Part of a small language model's weights.
Size: 10 layers, width 320, 10 heads of 32, MLP 1280 squared ReLU, vocabulary 2048, 13.6M parameters.
Training: a variant of Muon for these matrices, 723M tokens.
MLP neurons of a small language model. Each row is named by its layer, matrix (down: output weights) and neuron, and shows model dimensions 16-143. Each number is 128 + 24 x the weight over its row's rms, rounded and kept within 0 to 255.
A block is one neuron, or neurons of one layer that tend to fire together. After each block is what it responds to, as a language model described it from the Wikipedia text at the highest values.

L2.down912 [142 135 124 100  57 133 108 138 119 112 130  87 150 132 166 143 133  95 116  79 129 125 142 135 111 113 147 166 107  98 114  98 145  95  67  71 102 103 157 151 150 162 127  94 128 165 154 120 177  99 125 130 142 129 155 104 170 157 126 131 106 136 157 120 109 135  88 119 122 135 102 154 104 166 125 108 106 160 141 115 148 148 110 204 130 122 159  92 128 128 134 100 142 108 120 111 138 123 100 127 103  93 166 120 169 147 110  88 134 114 162 119 125 117 110 152 154  69 123  78 126 140  85 151 100 127 141 152]
Responds to: Word-initial fragment tokens. Short first fragments of a word split into pieces, usually a capital letter starting a name or title, as in S(hore), F(ateh), T(rump), B(yway).

L7.down121 [104 176 130  90  93 136 145 159 114 117 112 138 158 119 149 119 108 110 119 113 120 165 152 134 140 112 131  88  58 115  99 118 101 164 178 146 133 142 150  85 112 132 116 111 129 123 147 116 121 170 110 139 133 109  84 122 148 138 126 116 149 160 116 119 127 144 144 126 127 158 122 146  89 146 128 163  99  84 146  94 133 140 181 121 128  88  93 136 104 182 140 122 113 139 124 113  98  78  91 141 136 113 129 144  94 134 101  76 137 127 114 150 137 138 130 136 142 100  93 139 148  99 133  88 141 124 138 112]
L7.down186 [125 146 127 146 160 115 128 111 124 115 111 133 116 136  83 135 107  94 122 104 141 102  86 126 114 112 138 129 152 102 118 186 134 144  67 162  88 186 113  98  86 120 118  91  98 125 136 152 136 126 111 124 142 154 103 114 105  94 170 156 119 146 103 127 117 130 162 156 135  89 122 145  74  88 170 144 127  81 132  96 111 148 162 150 130 117 111  71  72 145 149 123 149 148 130 132 133 134 139 107 141  86  81  95 141 178  91 121 118 141 162 127 105 140 108 117 167 114 169 121 102 163 126  73  59 107 162 173]
L7.down496 [129 126 161 138 132  60 124 108 124 146 126  74 121 165 147 116 116 142 100 153 159  93 125 156  86 122 140 168 148 151 124 117 127 119 145  84 137  85 150 109 144 123 170 122  81 124 133 155  85 168 103 128 130  85  95 133 178 147 138 130 141 133 109 117 147 131  79 108 158 136 144 132 137 134 136 146 133 122 109 126 114 131 139 139 147 160 129 126  97 140 181 143 123 137 105 161 102 132  93 124 149 151 131 112 138 122 116  59 127  92 112 143 129 150 164 149 147 106 132 112 121 149  93 200 147 124 174 121]
L7.down882 [170 115 116 121 136 152 140 140 134 113 109  97 168 190 148 121 119 123 159 100 134 130 116 145 142 122 156 121 104  93 134 144 129  88 155 154 108 137  86  99 116 126 109 122 131 108 102 155 127 121 108 172 145 137 128  90 134 151 138 169  80  86 124 163 118 121 111 149 147 112 104 179 146 134 134 114 138 112 160 158 141 145 144 122 125 145  79 113 141 111 116 122 133 135 123 109 120 134 115 130  83 135 140 119 125 105 120 105 126 119 124 103 137 130 166 143 166 163 151  99 116 147 143  49  77 102 120 168]
Responds to: Infinitive marker "to". Fires on "to" before a verb, mostly infinitives after nouns or commas (in a workshop to define, to show); also modals like can, would, and "to" opening words like tournament, tooth.

L7.down76 [103  91 135 148  88 169 172 105 122 108 108 137 145 157 108 147 145 104 104 106 114 120 120 145 141 127 104 137 107 105 146 129 130  77 158 123 124 125 160 124 157 132 131 120  85 131 132 132 157 121 133 117 131 149 103 141 146 155 161 146 125 113  98 135 121  50 107 188 138 101 107  77 129 145 113 159 145  97 128 132  88 139 102 159 117 116 133 132 103 100 114 131  93 117 124  81  94 116 157 107 104 106 150 158 158 123 106 127 154 107 129 131 125 126 124 140  84  53 133 169 109 128 136 116  95 121 125 152]
L7.down100 [129 144 118 128 147 143 114  91 164  85 164 145 141 138 148 169 138 113 165  91 133 121 119 127 166  75 140 127 119 143 129 127 135 112  99 135 145 169 165 136 125 108 163 153 147 126 138 121 101 119 120 141  97 149 151 154 163  92 110 134 124  91 158 195 119 120 121 108 157 106 123 102  79 113 138  93 100 110 139 118 122 115 125 139 127 143 109 165 131 122 103 110  93 154  81 124 106 102 147 146 123 145 121 156 114  94 132 145 105 132 136 160 178 103  63 143  99 213 144  89 149 102 127 147  95 138 167 102]
L7.down537 [ 96 110 130 165 142 153 129 112 134  99 144 113 132 138 153 143 134 141 148 164 117 109  68 124 159 113 143 129 113  80 130 118 105  95 108 143 112 142 129 137 154  97 129 157 131 122 152 128 142 144 166 167 136 140 141 108 105  68 131 105 135  94 114 105 144 152 140 130 116 166 143 114 128 152 168  94 116 165 152 118 116 127 121 114 115 136 150 160 151 117 148 111 114 115 129 177 121 150 162 144 129 117 149 106 135 167 130  99 129 123 179 150 146 132 139 143 156 148 120 115  91 122 141 197 102 165 138 118]
L7.down603 [158 103 148 101 114  82 141 173 141 174 115 128 115 117 143 144 147 134 151 130 161 148  92 143 130 167 106 137 113 106 121 150 135 133 126  81  99 111 118 128 127 104 102  94 106 136  96 160 116 136 119 132  53 106 187 183 168 123 153 118 153 143 171  49  93 123 114  82 118 152 132 127 136 123 139 136  92 116 108  55 161 129 131 139 120 120 112 140 145 112 122 126 165  91 144 108 136 121 124 133 129 133 110 119 150 145 122  97 107 129 148 118 146 112 127 150 150 140 124  97 132 128 157  78 146 174 169 147]
Responds to: Inside multi-word proper names. Word pieces and small words in the middle of capitalized multi-word names of organizations, laws, events or titles, such as Histor-ical Association, Develop-ment Foundation, Bishops' Conference.

L5.down123 [165 126 158  72 201 125 163 125 170 110  95 110 105 111 133 136 107 137 160 122  74 113 119 135 139 125 106 147 109 108 121 138 160 113 129 123 135 128 115 124 128 128 168 173 109 128 124 107 116 119 104 148 106 155 111 141 119 147  95 162 121 145  92 152 142 135 153 122 153 138 182 156 113  96 155 125 160  86 145 128  95  93 131 163 123 150 140 115 139 130 131 116 125 144 128 122 153 149 125 173 123 152 117 142 130 111 133  69 110 136 109 152 128 148 145 129 141 136 137 130 125 100 147  92 103 140 183  97]
L5.down131 [ 99  84 116 119 132 160 144 133 112 146 124 125 114 152 107 174 153 128 123 105 141  92 134 139 113 119 169 110 129 158 118 115 145 157 141 120 106 167 116 149 121 123 126 162 131  99 128 167 101  96 142  83  82 107 104 158 176 170 126 124 121 132 124 123  98 147 125 103 156 121 114 117 109 200 135 157 149 126 157  80 125 144 126 134 111 128 138 149 118  62  86 154 142 104  86 140 115 116  91 146 149 125 135 131 120 158 130  86  74 108 122 128  87 117 133 110 123 147 144 133 107 102 113 104 113 145 141 151]
L5.down256 [105 183 125  80 140 106 149 124  82 141 151 165 102  89 119 132 170  99 140 156 133 127 152 124 148  95 115 131 150 150 118  82 154 126 147 116 110 169 167 100  88  97 147 129 156  99 112 121 140 172 137 177 137 146 125 149 145 106 137 127  93 146 102 133 128 108 111 123 115  99 119 127  81 129 111 113 176 151 149 137 129 105 119 133 137 137 134 161 151 126  78  95 144 107 112 131 105 104 145 153  99 119 130 137 129 143 177 105 134  67 197 135  95  93 159 124 119 117 148 117 143 119 133 148 155 131 117 121]
L5.down290 [124 144 104 125 119 128 121 124 100 103 148 117  81 124 124 126 171 138 133 138 169 167 161  94 154  90 128 100 129 137 150 110 102 161 118 100 114 151 121 146 154 126 135 113 123  89 130 150 135 120 155 135 104 149 145 148 152 109 131  94 129 100 150 145 153 154 106 122 134 148 142 160 115 136 141 114  97 140 135  87 163 127 141 105 141 123 121 142 152 135 111  90 137 133 108 157  73  81 117 167 133 137 138 104 123 140 145  91 112 138 159 142 139 125 110 120 149 140 101 160 171  67 130 169 112 157 132 141]
L5.down314 [134 104 128 136 137 123  59 115  76  90 135  92 131 154 111 123 134 137 137 128 122 141 118 119 100  89 107 147 105  96 114 124 111 129 106 139 169 119 162 120 169  91 133 103 153 176 133  83 133  65 157 124 164 120 112 104 125 133 187 103 180  76 145 144 120  97 145 141 115 117 148 157 142  94 100 156 119 135 116 165 176 155 122  77 105 156 112 133 129 103 106 132 174 138 139 107 137 118 128 175 178 112 109 105  90 116 145 139 133 144  95 100 145 124 155 112 140  93 148 148 126 120 134 148 141 154 126 126]
L5.down353 [130 122  95  98 140 113 123 151  80 131 141  75 133 103 134 139 165 116 162 116 144 123 164  93 133 116 122 148  89 124 116 129 117 140 126 113 114 101 127 100 125  94 175 175 125 139 145 146 145 195 138 104 122 177 177 132 100 131 133 159 148 101 116 108 124 125 102 146 101 116 106 143 167 100 110 117 129 136  77 108  93 150 132 131 108 121 124 176  95 150  80  96 141  92 154 119 117 174 134 121 137 134 131 109 104 140 120 132 169 114  81 138 143 134 151 120 121 136 114  99  98 167 163 145 138 121 155 124]
L5.down474 [146 151 136 109 114 114 131 119 158 147 151 150 157  99 161 116 137  91 113 128 132 148  82  72 161 159 104 128 130 166 147 116  71 191  91 144 178 163 162 135 149 126 124 115 144  93 173 105 115 145 127 150 132 122 108 135  98 108 163 217 142 146 152 121 151  87 179 126 127 122 103 132  81 140 112 121 128 119 125 118 134 108 111  92  81 119 119 130 108  83 101 118 148 113 100 149 110 155 106 133  99 113 130 141 109 108 116 140 161 164  99 166 128 130 117  93 166 134 146 113 138 151 150 143 184 139  76 108]
L5.down482 [140 125 135 122 142 101 148 137 141 103 148 149 132 127 128 128 141 134 129  94 135 131 120 144 154  86 118 150  94 119 142 132 147 170 124 103 105 107 159 129 139 115 133 128  74 143 143 112 115 126 114  87 143 156 135 154 185 146 109 155  77 150  98 162 182 103 154  77 155 114 100 152 117 111 151 150 146 178 108 124 107 156 171 136  97  94 128  98 173 146 175 118 116 129 127 150 151 112 108 141 162 103 160 173 154 122 124  79  99 136  72 128 109 133 122 103 110 100 127 133  96  87 111 124 157 169 148 135]
L5.down503 [103 119 119 146 137 133 158 128 129 117 126  99  77  86 117 162 148  83 110 169 147 124 169 144 111 147 137 106 101 117 135 178 110 132 108  89 106 123  94 131 126 126  98 127 145 128 146 114 139 105  90  84 168 137 131 110 126 153 101 139 127 132 113 164  87 147 109 127 115 106 134 115 131  97 101 128 141 139 134 171 120 162 104 174 125 197 121 149 158 160 116 136 110 148 133 179  97 102 121 123  96 136 147 138 145 109 103 153 119 170 148 114 115 172  91 105  95 197 123 155  81 101 143 142  83  86 148  82]
L5.down620 [160 141 128 148  88 101 113 195 129 114 169 135 121 137 118 143 123  77 142 141 100 130 107 151 141 113  92 137 151 118 114 125 113 122 161 129 138 142 110 134 120  69 111 151 154 186 119 103 105 126 123 114 120 154 128 134 132  80 120 137 127 128 175  89  95 108 152 116 143 191 137 111 162 103 105 138 125 131 119 124 100 102 121 145 117  91 139 143 116 120 156 182 137  79 115 114 167 137  84 153 173 153 107 155 125 131  95 145 145 122  96 128 150 119  74  81  80 141 127 128  95 165 138 113 152 112 119 105]
L5.down640 [138 147 174 120 155 134 106 116 124 125 183  99  90 117 148 160 105 116 136 121 133 138 160 168 144 113 142 116 108 155  81 133 123  82 111 126 100 104 108 122  74 122 165 127 134 166 107 158 103 174 106 103 120 158  88 111 110 133 145 169 110 119 153 157 153 111 112 159 147 130 126  86 110 108  63 119 116 115 106 132 122 113 126 131 102 155 175  79 153 127 147 147 100 144 178 100 152 154 153 111 161 144 106 131 126 153 138 136 154 116 150 113 112 129 117 167 112 120 110 144 120 165 133 101 121 111 132 126]
L5.down700 [135 165 178  89 115 145 187  93 130 145 142 125 150 148 142 117 151 165 166  94 130 104 144  92 120 145 160 163 148 140 120 103 128  78 139 103 123 134 121  91 120 166 133 168 104 113 153  79 129 154 152  97  73 129  85 151 176 151 113 142 131  83 143 190  92 125 116  88 147  94 101 193 114  75 110  91 112 150  97  77 142 146 109 116 149 138 124  91 141 127 114 123 100 147 124 125 152  98 119 155 136 134  86 130 130  96 105 146 151 132 155 125 162  95 139  92 141 140 175 146 108 133 128 101 112 125 139 159]
L5.down1120 [124 145 141 171 119 132 131 110 156 130 123 122 130 147  99 119  93 140 114 182 137 145 151 134 130 138 133 112 123 126 136 124  99 118 167 118  93 139 154 146 164 123 112 125 153 136  95 144 123 124 155 103 125 120 123 101 122  90 133 125 149 152 176 125 133 113 116 143 134 130 116 136 149 122 104 161 114  90 128 119  93 125 194 131 134 142 101 143 117 136 131 131 106  66 119 175 139  86 113 113 173 142 155  95 110 115 154 151 179 165 106  93 164 127 132 149  72 115 157 108 147 138 117 124 128 126 123 142]
L5.down1148 [146 173 132 145 106 120 187 125 135 109 139 102  63 139 110 144 140 130 100 155 113 120 120  63 114 152 103 161 120 158 106 141 138 144 126  72  87 134 133 144 137 177 124 116 155 140 144 102 166  82 129 145 164 113 130 122  94 119 150 111 138 137 127 156 143 119 153 158 137 115 118 153 107  92 149 124 129 159 111 142 154 150 128 137 182 127  88 139 134 161 131 146 118 143 156 166 114 123 138 142 104 166 144 132 124 125 151 137 110 128 148 105 131 117 161 112 161 128 125 129  98 143 174 137 102 108 110 120]
L5.down1192 [100 133 151 144 121 134  99 104 116 134 116 122 120 120 133  73 124 120 110 184 103 131 141 112 111  98 148 105 159  94 125 144 141 133 104 138 134 139 128 140 106 120 112 108  95 126 135  86 100 142 157 127 148 126 119 139 132 140 121 142 170 161  88 145 143 181 114 146 157 119 174 131 128 122 103 119 163 125 159 163 134 125 118 146 131 112 135 107 105 108 174 148 129 143 172 134  67 179 151 117 126 123 120  85 139 147  57 112 146 141 153 148 133 121 116  99 166 122 123 115 165 136 172 135 125 126 129 109]
L5.down1276 [131 142  77 120 125 132 132 137 153 110 101 144  92 140 151 141 142 112 129 104 128  91 127 143 113 140 124 143 119 145  87 137  63 139  98 107 103  98 100 152 119 160 125  78 150 165 125 127 155 139  76  82 133 121 153  93 135 108 173  87 121 143 173 137 113  88 124 127 132 110  77 105 118 104 106 112 124 145 104 135 147 184 124 140 100 127 111 122  92 159  94 131 124 100 121 131 129 140 108 122 148 121 142 116 126 143 101 152 206 175 102 115  84 148  56 118  80 147 107 130  85 154 106 136 132 123 115 126]
Responds to: Title word starts. First fragment of a capitalized word late in a multi-word title or proper name (songs, albums, films, degrees, institutions), e.g. He(art), N(ight), Te(stament).